MLP neurons of a small language model. Each row is named by its layer, matrix (down: output weights) and neuron, and shows model dimensions 0-63. Each number is 50 + 12 x the weight over its row's rms, rounded and kept within 0 to 99.
After each neuron's rows, "fires before" lists the tokens most often just after its 100 highest values on Wikipedia text that the model never trained on. A number after a token or word is its count.

L2.down675:48 48 62 45 29 69 42 62 54 62 61 50 55 57 64 61 64 51 58 58 53 32 53 67 53 47 45 65 56 67 41 41 57 40 67 48 52 51 39 35 47 42 55 61 73 42 38 43 54 33 51 58 55 33 43 57 54 50 49 49 66 64 58 36
fires before: "al" 30, "hn" 13, "h" 5, "ies" 5, "ical" 4, "i" 4

L9.down90:59 41 44 74 54 50 39 45 47 60 57 27 54 47 58 45 43 36 28 32 42 54 53 45 55 30 40 71 44 57 45 53 43 57 64 60 44 43 55 44 65 48 41 53 46 26 55 64 49 37 54 51 55 70 43 65 35 64 44 57 58 62 58 51
fires before: "im" 21, "act" 11, "ess" 9, "iv" 9, "ies" 8, "ed" 4

L9.down401:39 59 44 53 69 43 49 59 47 44 33 64 35 55 52 55 60 58 62 56 68 46 51 53 42 37 63 59 47 58 81 68 38 39 54 56 39 52 63 29 56 45 50 60 43 21 43 49 43 30 54 61 51 40 62 70 50 18 39 33 35 52 55 57
fires before: ":" 88

L7.down711:59 52 61 34 51 53 55 65 57 17 69 49 68 58 56 54 63 35 46 44 54 40 40 82 55 59 47 45 45 42 46 57 73 42 34 48 62 45 47 25 65 50 53 57 57 43 57 35 60 49 46 59 46 42 71 52 58 39 70 56 72 46 24 61
fires before: "ased" 13, "as" 11, "et" 8, "y" 6, " he" 6, "ase" 6

L9.down590:46 38 66 33 39 54 72 67 51 69 29 36 50 61 85 41 41 57 62 38 24 59 46 48 71 49 63 29 41 44 45 57 46 46 65 54 59 46 66 67 60 57 48 44 49 57 42 36 41 59 66 39 41 55 48 49 44 32 34 47 56 49 51 35
fires before: "," 39, "ord" 6, "ion" 6, "art" 5, "te" 4

L7.down55:46 62 63 70 54 62 39 37 58 53 42 54 68 46 55 51 39 60 55 46 45 43 61 30 49 50 51 40 52 13 52 59 51 44 68 59 70 70 42 53 36 49 55 54 65 73 39 58 30 55 41 48 66 44 34 29 34 60 62 52 50 32 46 61
fires before: "th" 15, " of" 15, "m" 7, "ong" 6, "it" 4, "p" 4

L9.down284:51 44 75 44 61 51 51 40 38 54 81 64 37 81 57 63 58 62 57 56 36 21 32 51 70 36 46 49 56 31 42 62 32 63 38 55 53 57 74 59 57 56 51 59 48 42 68 50 51 27 42 48 43 36 26 45 51 51 67 44 56 55 61 43
fires before: "d" 26, "." 14, "D" 8, "and" 8

L4.down201:52 49 36 58 61 40 76 34 52 47 42 47 51 53 41 58 60 41 30 45 39 68 66 81 56 34 76 47 74 69 59 75 32 67 23 45 47 45 46 49 51 47 43 87 51 63 36 59 50 47 59 38 64 52 72 44 53 50 55 42 51 47 53 44
fires before: "im" 15, "l" 11, "il" 7, "inal" 7, "ab" 6, "ib" 4

L7.down266:39 49 40 43 51 56 71 61 46 44 56 63 58 27 65 69 37 55 54 62 43 54 39 47 48 62 57 51 44 62 32 51 44 69 59 47 42 45 42 23 42 62 54 37 56 52 35 76 50 53 66 37 61 67 60 42 44 40 65 36 50 52 50 67
fires before: ":" 52, "2" 6, "ation" 5, "\n" 5, " b" 4

L2.down618:48 57 45 45 58 17 55 59 42 57 56 31 62 45 64 71 48 35 60 36 51 34 57 70 76 55 47 38 54 59 43 37 52 47 66 42 36 47 58 49 58 49 53 36 59 65 75 50 52 39 55 44 49 35 61 39 51 48 52 36 42 52 71 64
fires before: " (" 35, ")" 26, " /" 10, "G" 4

L2.down543:62 59 51 35 39 78 64 64 34 50 80 31 39 39 45 56 45 50 48 64 47 53 48 57 38 39 66 41 52 58 30 54 49 64 38 64 54 45 36 39 37 51 39 55 40 58 62 56 55 38 38 63 41 39 84 58 43 61 56 33 50 58 20 41
fires before: " " 93

L4.down332:30 33 51 45 43 65 48 62 57 48 66 14 37 52 43 61 57 40 26 29 57 56 49 60 59 31 57 77 56 68 34 50 51 49 60 55 54 40 32 35 47 46 53 50 39 50 53 55 54 37 53 56 30 51 52 49 54 50 58 38 35 53 49 49
fires before: "resent" 20, "us" 8, "oc" 8, "use" 8, "ig" 7, "lect" 6

L2.down488:50 40 56 32 57 40 47 59 51 77 51 54 41 50 43 65 40 57 44 16 52 36 49 35 65 35 62 36 40 60 37 51 67 58 44 63 52 32 46 51 65 46 38 71 65 54 47 63 44 26 40 64 80 45 42 26 46 47 45 51 61 55 37 66
fires before: "op" 23, "ro" 9, "ant" 6, "ance" 6, "ed" 5, "le" 5

L9.down526:69 67 35 61 22 45 26 52 57 52 31 59 58 51 50 24 56 38 37 35 45 62 69 58 45 27 47 67 38 35 53 56 69 48 48 37 48 54 49 25 58 70 45 47 53 45 47 39 58 60 73 58 59 63 51 35 57 36 34 50 54 33 35 59
fires before: "ess" 27, "ction" 21, "am" 19, "ct" 9, "is" 4

L6.down99:49 62 37 38 54 39 67 36 82 53 50 50 48 60 69 47 34 43 65 80 81 34 54 53 51 64 46 61 52 67 62 74 40 49 51 44 72 48 66 63 57 19 60 42 72 46 29 52 41 39 44 59 60 53 60 57 46 51 55 40 36 40 66 49
fires before: "al" 24, "ess" 10, ":" 9, "ect" 6, "ic" 4

L7.down333:42 59 42 47 46 43 54 66 57 55 44 67 56 43 61 62 50 64 39 51 67 62 61 61 47 62 47 65 49 45 39 41 48 70 63 66 38 49 39 30 41 44 41 69 41 61 64 38 43 54 37 66 45 40 48 42 38 45 58 48 40 56 40 38
fires before: "″" 29, "′" 20, "ist" 7, " the" 5

L4.down0:48 49 40 58 58 59 36 70 57 56 33 47 41 59 43 72 48 51 43 52 56 55 68 51 62 59 73 41 65 53 66 40 25 45 68 40 53 53 62 42 47 43 56 57 47 60 50 63 48 42 56 65 36 45 64 55 52 44 62 58 71 47 23 52
fires before: "or" 22, "an" 14, " /" 6, " (" 5, "ly" 4, " G" 4

L2.down585:45 62 44 46 56 68 22 27 60 51 38 48 40 50 47 53 77 37 44 65 41 52 37 44 44 49 34 39 56 85 52 49 38 35 42 61 67 83 26 29 35 69 37 47 68 48 62 62 45 52 49 41 52 49 67 37 44 29 66 47 59 26 49 50
fires before: "or" 18, "en" 10, "i" 10, "ore" 8, "re" 7, "ip" 5

L6.down399:55 48 55 65 53 61 60 50 29 80 61 45 52 41 51 35 34 60 40 39 54 31 51 47 31 59 50 40 63 51 47 47 47 49 46 45 28 46 54 63 51 60 39 42 48 49 46 37 68 54 49 47 62 45 45 45 24 56 59 48 63 49 50 49
fires before: "ut" 29, "h" 13, "man" 11, "ion" 4, " " 4

L9.down223:54 43 50 60 39 33 49 35 62 62 35 54 69 48 52 38 41 38 55 74 59 50 33 42 42 37 50 57 55 25 49 47 32 41 39 56 56 51 54 48 30 38 40 68 52 52 42 36 47 45 44 42 70 37 22 36 45 52 50 40 74 61 58 51
fires before: "2" 29, "1" 28, "i" 6, "98" 6, "96" 5

L2.down319:45 45 61 43 45 39 52 64 06 54 70 48 45 44 57 45 24 15 52 36 71 51 32 48 45 53 26 50 51 61 55 34 51 33 55 44 50 51 32 50 23 60 45 51 65 68 50 44 32 47 50 54 45 52 50 80 37 45 56 49 62 49 38 59
fires before: "b" 26, "p" 16, "an" 10, "m" 9, "mer" 6, "ber" 5

L9.down161:44 53 62 36 74 85 51 65 51 35 41 57 32 67 61 35 53 68 63 50 55 34 31 55 57 29 57 54 44 41 53 53 59 47 43 52 72 42 58 35 57 57 42 48 57 56 42 42 60 30 58 50 34 30 51 48 70 31 58 47 57 65 40 57
fires before: " (" 24, "." 16, "ubl" 11, "l" 9, "em" 8